config = dict(
    vocab_size=3394,
    norm='layernorm',
    norm_place='pre',
    rope_base=10000.0,
    rope_fraction=1.0,
    qk_norm=False,
    tie_embeddings=False,
    parallel_block=False,
    lr=0.000953,
    beta1=0.95,
    grad_clip=1.0,
    decay_fraction=0.484,
    seq_len=512,
    train_tokens=1070000000,
    dataset='wikipedia_en',
)
MLP neurons of a small language model. Each row is named by its layer, matrix (gate and up: input weights; down: output weights) and neuron, and shows model dimensions 16-271. Each number is 128 + 32 x the weight over its row's rms, rounded and kept within 0 to 255. Numbers have three digits each. A neuron's up and down rows have the sign that makes its largest values positive.
After each neuron's rows, "fires after" lists the tokens most often just before its 100 highest values on Wikipedia text that the model never trained on.

L2.gate630:148115093194135142154099117146147142128034127151066140055171123121163159132080174110194128142078133152126180084145159139158112110190114129117150108080122163140083180066145152137137115118181085126129163174154103062107143147140141149096105113161158135079102213138191153141153107122126140172111114126160127208140136099163168136093161124140096066161131132150117115076130116138114069111059173133109157149120152077101127113182098135154054178101135170126085128109096176104135067075130145118076127096118131153123115115070143157130078023094137179152132184129100081131124162101138159145126089120169172102120121135069123126130190131094142185122129140116088138130121106149164132156128126128122136136110127169160117198097100152127118124126114161163171144087070176069109105118088207
L2.up630:103118166165146147079154061102143158163146111147159080130015110137145079127178097039112122186090142169096132090139161138073135189118130111117134136131104142098136148152081139147135114130134154192114141147114088111129104158075149056135162161134159109098145101120138114153106093127121143124141191107120167102102142126084110140113173151144170146180126184082207156077102167098146130167105154189094103143129076118149069137118139086144125111162141140143173112132126124076093124133086070146162104069152157121168121145111164163163120125117123132098138148138178133144104114161108144173113097139110104129208107204179186196070158087131063115138134151131141120205149074105139123117122132156120185136082105143195114096092171078129186149136116110136066152208131078149172073122168123
L2.down630:143123149118107110145105115185142119180157101162151010149143069144124133132152155090096123123130146105210067110126153145168143127099141126165146149110061098152128089153057183131133095111223126114151094119120085119174070162103149126127094153127132145123132156142167119106150115111157148159096134110149117143134102155100104092133156117092088127137124106101198096074153099090153172110085176143117152082131133153114115161181130191173127094125148167112105192187121158120134085158163090122121103154156148118145119100072121158174122122097157173092153113127134126112158152099140064156079045109113187126089087110161127112111159207178134083052132173160105141149148110131118148132107124146130110108140108135178130139155104133143135097109139111073151112117097136134107130082171135
fires after: "-", " (", " \"", " to"

L2.gate505:108114120150122195097115129193117156132118119162075119145118066160120109150115167141149107073097147178150130070207116170133123121142110127096100138116136190166135107039164104115154109128132139130096147171127136120083135162123133108134117139132163103119148156137165130107122128131128118152137160086100121136131145152110185076096118077088082080125156142114128125125097146190136142050098164157103173115157124110178056110163154123134130163020123203134114102070145110194146111063103177146109141110090168160140103094114167115117119069103110156148202117192100116148152132182154086108098087132176106147114140112044125123055146142106095146140124120143099179175164132138143102151094176139132182121113181146142095123137109100142164074104095108137150146125105120102137177147107108
L2.up505:166078123137119151138123149119132123142119139128138096126149134081114106123073113140067159117160143080142160141117161111123144139188076102113127151134130089204114092140131143121098138161111128158124117148127139137125113158111136167080096133114127144197128111146176182139132160102171107137120089052183126127156169158090186120105094122143153147146161130191142093060119149114173123184154187182106144124136115114142242129158089123095082106125154157134189154123082144048150133084119145115149107121123082146143090065137098153192137076142139121070133117077126134176093144173084072098115144144135127101154135119088135139137158164127118104154154111110158217141120151058092077109152138212120110166162161126124168092114140090165179155068111155105126124167168088108094132123120123
L2.down505:145140177113158117124082140152078114157166135161131052117116103148109140149162114172132145124105165165170118148116148104121131146151091121222089155131148140149112130142119161128123153173140116117111102075083144114106107188138121136122139094100095147099139102149093065132102135077103155139196125080060134115144176153134191137160101070165118111105127135169053144147160130109152103161099128122115131107118161078100120130082150143124102121064087158186109154145091135153110099137093116063130107135121138116117097081136116111119149152148128150108135178107129147138114096112104161129096134116146105130168140115156134130117143128202124115079189154149127108115100159082129133199179130188126183101117198128134113065113135090131137155171051081102134128115123130114159123121173132
fires after: "-", " (", " \"", "==", "{", "\n"

L5.gate613:120085159118174117104190210114161136150049168169121180185153129123181100171176052180155137149098154129135141096075132085068151133092130122152149131029134153123130101107050133138140076166122105135153138142118141148084126111102125074181161139100082130109196166144150116159141125088199117139143126099152110161103127172166152190088115141089160112170111175103056162134100106155211166124097109163174156107130135081160114075158132154106101171116148128129084144067100143123103162176156145109141104130133158155116116119189129162166099159098140139112131162109080094140122143086138116145086195100129115128065138095122178069131093145111101122157142108042113128116114105085120145086067179113128119107148172137090180118086117171144147137094187170172111136153148092086103168147089118
L5.up613:101113168118145112088153140057113135117111154151152154122145160080128150139132094193200090144102111124129119100104130065154150065118109098142156116099128126161101119157124019073151103194130102145109149110139148180074113170148149084098182100089071076189154045178104162153124139087171116141137129120180126117152156168146112131092136157082125131150116104103129174197086157150155150116086130082096121073112101131107161076179087167170132103116164103132139161091103097158079155159185079099131105101101162197152127076136168130133113164119142155130168069139102128133114181120081253128158095150115082131097176064153178082096092142156131082117105081076137132099131098118129105112114171175124082115056158183094096109139177135133092098110111149101079110141089130146123111184152148
L5.down613:129036127157108130095111123135147073100128105128122165147105075075098136088134107121110101176092111146125095127083140100123127113096160082100149120036101163027109135164081097088111139177133115079142166102131097116087091158170144145132065149166137106159106078119095118145085121083159112124127132124153155111186123189197121194131089101101130132124135103090127194165125112110119105142107160112148180178169131124121125092191096135069140142110160140130140118127092160083104194190134113161086109162163125139204127105150147100112138123157159117034105121190099148121118140102139137150191109109173113112126123128140184100093142143123068042152077098149154140086170134077152103119074194188142135140116152147097129074130069101045149137131156124153159111111109105137109155142143194
fires after: " B", " b", " f", "b"

L2.gate350:098107190130136154125119167144087183185104108138118110100119127184104089108120109139129129104125105133104099072144161090123139129141063047116151118098157079132074127118118154154104078073135136103142132084174107140157109092085130164158131163117162139165118130106152173097162151145098073125143133086043122117152075118094113101155092147139129157093153109173150110031091176102144116113188153166174090171076172155138116149154140147131156118124113116112059146061136124177147146110154145090099147134115084196115148067053083224154115067154114165120179096163187149108185122066161142133081077157192093139113119154136157142121189142141153155132133145103104147134107115123062105144155167132142177116092156160110149148156094175048109131089058091134169095115121103105119163151141166
L2.up350:111123148147138150142093163139108151158124121089146080057145115170109115102139097153122131131057159143145107107107153091132115136148054089140179099126149115143077086128152181158128125136145124104152121083157121136158097112126125144136115106109123123192138122137149150126159113115107100136163144085103113091146075108068121100153101144119067121123103106197156117068156150086150108136181134157157103207088182127071104168110115080153154167123131109127086182109160170151135159133158180070084139148084036154083194054058097227163115078144132146116133118134131130098134115079188139155092067143134083137069118123140145113163171161193188149167140102098098142179153133106069096137142143174140186129088171183114132131119109128079070193086071110129148077095091119125085145119137158
L2.down350:052160098159124166147100198114057184138129115110153171108148121127109056140091169142100141114115079114127000127135119132127097136150067167147147118144154138119136114109125172129124113165098153099147101083116116116168126117146107158129130125120099120152128103121116129110180164142117111161137124094126135095160101057113097154118139108096130145192192104134159115166149135097105123119106151135107080113097131195114109127089042065070150141130104160121111095116127153176168165088145176061089130124132115185152146116156080089115166130091127138120160125120145209091153133122128163119112101136156062127116121164122115139134126138124126120157078100111126139124130115064105094163109102178182149111106136137082149173153091138103101229114125168124136113158099114160139137109188127
fires after: ",", "|", " in", " to", " from", " May"

L2.gate245:179107132166083114163162121136144140184079140159089109151167060067041140200114123119154166116119189171181112086145150120138120138130108068127118125092125095120160142127115093093140112152158140127130141140191135179141140078125135111157053166110160110062183113167115109058161144063172093132107116097080170117089165120160189116105142116166085129157092092138108095133126114167163156133107163181140163155128136114137107140121099137141104110102099152122165146082103115180091134131124099130104060094161157105102180075136089127113129099201111144127162123179150149134143148147113122127109125094122160133110124109077130170089105134199126170130139113104113157174106096138180048102094128154124119139097146129092104159112102170166142139099149121087178125140139137107076156129138124
L2.up245:095109124086203133118101096160136161134090128122109102165054097165114143134142140097142119112018140133174132072156083000183140099081107154154139154135103106139161103073149115155125120231140152109090170143123151108063085109152121097138115133136134131073112132146125161136113119146110097142103143190150146100122158135186105128132148113129100129157151126196124110110083097136191143148143144171053116091143109133117095153209102120109126136152152176137129111137121126106185102090064138118161191151078166103131095089165164128082104137141133135149142191106150182164137150132123193112141140114108169103119102177076139106140132109089125115092124112142143114183164131116120154139090128139147113124146118123135100126124100133218169154158150094102186127169119170051163116100116090
L2.down245:153174138138112130096121149196124190165127126150173186092100073145126091141103101116105117125121106220127112125193124117109164000126084138108090118120130141147113141143156124094097105106107116166110138114133119123149136066134116109177100155151064080132179134160131111114134128049129158160096103101123116129137175113108132144141152144162115120029174170127031107137079107147126124185218116113104095091119136136120137131128118086102142159139107151163094131105108096135139130168096175125130128109134102106067104153162120127123099138156102167143105194122104082138121076110149116124142095139111114127150162178086135148133150124141148183113101161120151140109088174150162094139131126193144150141180187104135142115105106244203149138081096166103189106235137151086118113119100099
fires after: "\n", ".", " (", " \"", ":"

L4.gate855:133079198114189097144138141093173135118119132136128115144140172204141142106120150092053098142044093091127127125053139160097150086102162136189167076092090139037111117049097117100187174091081122104162152162139132135123049141126033118170141160053178143152170133118118124112151095114193055161121152165161127128109131126152113119122104168161115119164123125127097162106055088157128165160093134123128127172105095135151132113125140166077141171093124204133088141113086122137093097156147136156106132129159088139130121165096130133133099101158112072152142074110126165164121102110153124059202107142149137110102149143138089123173149126141136088105123116145126122152132110081149137131164096138190097108109157127139132093128114143135127134098170164156083173101102096087116165099162128
L4.up855:095113165065100147051108069126163145087107193123125128116151127137162158130148153157118073127101104138178134126132091094123185115128125103112157124120130125092108113150108152150123100096187127167132165120138130145137124144137117098097162146073122156128167120096108094058138110151150139118132126138135120142128137207164082188088156154119177149121100085095097174153180132105162114179160162096121095119083129119089151069136133178067151172151077073204141158116115155118143159145137155119102077111150119147143082144156123139081112105172120129151239080107094181182111140079142169098090113087128149143180142128101119176167111119122093101074130141116168087066131093062099044099134100168114115109103187168146128118084121139123145106120097102140165151038073094062051181188106118
L4.down855:107055161120111135113172048086117095128156061148117127149154116125120115107152111124116124161135053153120197139165181163124118065096155142149149081128146100091107097124132091139151126092118138153130098153090164143124092131130106112202130189140113094109133126065172126130152132114121080121069119151144167126121095120109148145152086185135117099157112075123104095130123128124169086170112125083106088084161141171209084154146152127087095102102114155181133131144095082083088150124097128104114197091076141115075087110109154142150195156142139122136108130068169076089174207132158095128221093193115155128068205063133135141185125141179119132100093112216139091121119109118149156149103105114152121132123116143115128147148116132136134121085157162124089121158137098090159151061136121
fires after: " N", " F", " Bro", " f", " B"

L2.gate12:114147118027127143113098128141106079106087137143169129073119115177069120154146136141121130122123118227175114085195177081107153090148129138148166152062218126112157130115132160152126121094125110089157100143108124094124121105128139089071123178087150139129136100159158112123138114173182097096084102103134104159176142212187148041161140160082132152113087165147217098120102079077158117164143119143148108148116166081197151106195155142151106154116109101080121103096140123110062191082146110171161135140075177137090103127076138147185131161146142106095142152167141157096131153145130123119079089124134183119152118153115086161115144111126166134168123133138087166099131123112068222173116155112188171075116133159116129199200098206150165133107095081172167124160122123073185143107151140
L2.up12:101128119054084144139088126151140138097167150117163131170136118153057117170126054120125133150172107246133132071071133097063132140138088132166110147151173078092158139128140144151098137119128096097172067095141125134176180113114123082173100155136105098152136161122134182144116076206128136129129087050106079120171137150176123097132110137070119133141097114149198117149128101102137131140170063072148156117138139103072105128178146113141139200119143073105146111080110100159138096130143141088104151066085126142061122169049084129157123225153140150132138174166132097107191145128160159084081120102120150112126130127123124166115192110144143154091141100165116112122144161146146189159093162110161148129134142122063134189172102152115148100122103109167158107107128147103155077163181088
L2.down12:142129104137142135090103103108096108117118141112153201129112150094108102119126081140130101129113151172145000119107141137157166144138109187184110211088158140104076130110126079091092128118116144095135063153152092143159113107099114129120144224197165133186152149096127110123158091133101136143135114000108168149185133149126110096151144134092162143138123101158217128076148076152130117139174085137172095130108142160167033186165124102107150142160133161182147122085120129136120122088178132110115109102192105144119116106100125088140160151149153082162121172146151120086094141106204149059151126158158118119162129105171109133144132052115116110137100152126120140182136132079141109154154144141157119112159108145108104159133139154073147106081100123154136172111071117106144153100103143
fires after: "born", ",", "-", " in", " |"

L4.gate553:051135108172072095162095139142098137131129064107126118126088100119098096160145134154114154106095151121161145166098140157069100134084137103179114155057162131093156136162134146137143132185133179100134139106157196147208100112054105126090142167114148155135157177143149124133156149098141155049064113102110182150056150198174144112161074094107147168122185077086124074093113107132105164156157091117185198110145128095115139104158140140113095088128162100102111158157079116175114162122109190127141185119047120150117138094107066146113101119166099134160182088133137070080119156150128116118086105080118133099152116097147125098161125133117148141074143133134095144051122143071119137097148159061126168162152138133127128104150172099135114128137144137036118133089116127113159087130190168
L4.up553:094133105079112132164180156148094091146118137130100091111079185114121061125099091074144139110167116108143138085122131125150139141147115127137159151163145140153075162111150145177126190178132091148139125137118159152168191168137082114128144160131084131112096148084068079176175101070112144115091121091128154196156158167100145105109175161124114145056159127084154086073112155121126134103132107162107189065074139166144175138127136143122122099085156120133149122085110146176124110128058166181205144160065122115134123099142112127094137139155126153148165101205063153134048139128125121126120118137131085086099095148120128125108119127138153112153138144128094135090110099142135149087087169113127168163142140114153130142161123145152159131189153113090222091132130096125148187121193150
L4.down553:138117126125127154126123172109092124098123107140095137076114206092134113146077104067135058100194083092082163058113129134117165154161138122095166127133160165103135133086209145096142138131096148101131161119096110189126175157131096143163143081094086148120150157155076107161120103146176071117121114095147084094117121112070105156118150149107173117185096135127174138168141137129158117153078115133142192108051137210167112123152138147129130121127145172126161163103139125152117087142068110182140066139126064109107149160178128081077159122109161183137150136067119176155113138138148147151174132130132102143107077171097163162146112128174100158225126122080117180140163131113148115147116088122154165133099111108150145118180105102129153079139111053196124131130171133113185093135199116
fires after: " A", " G", " g", " V", "G", " T"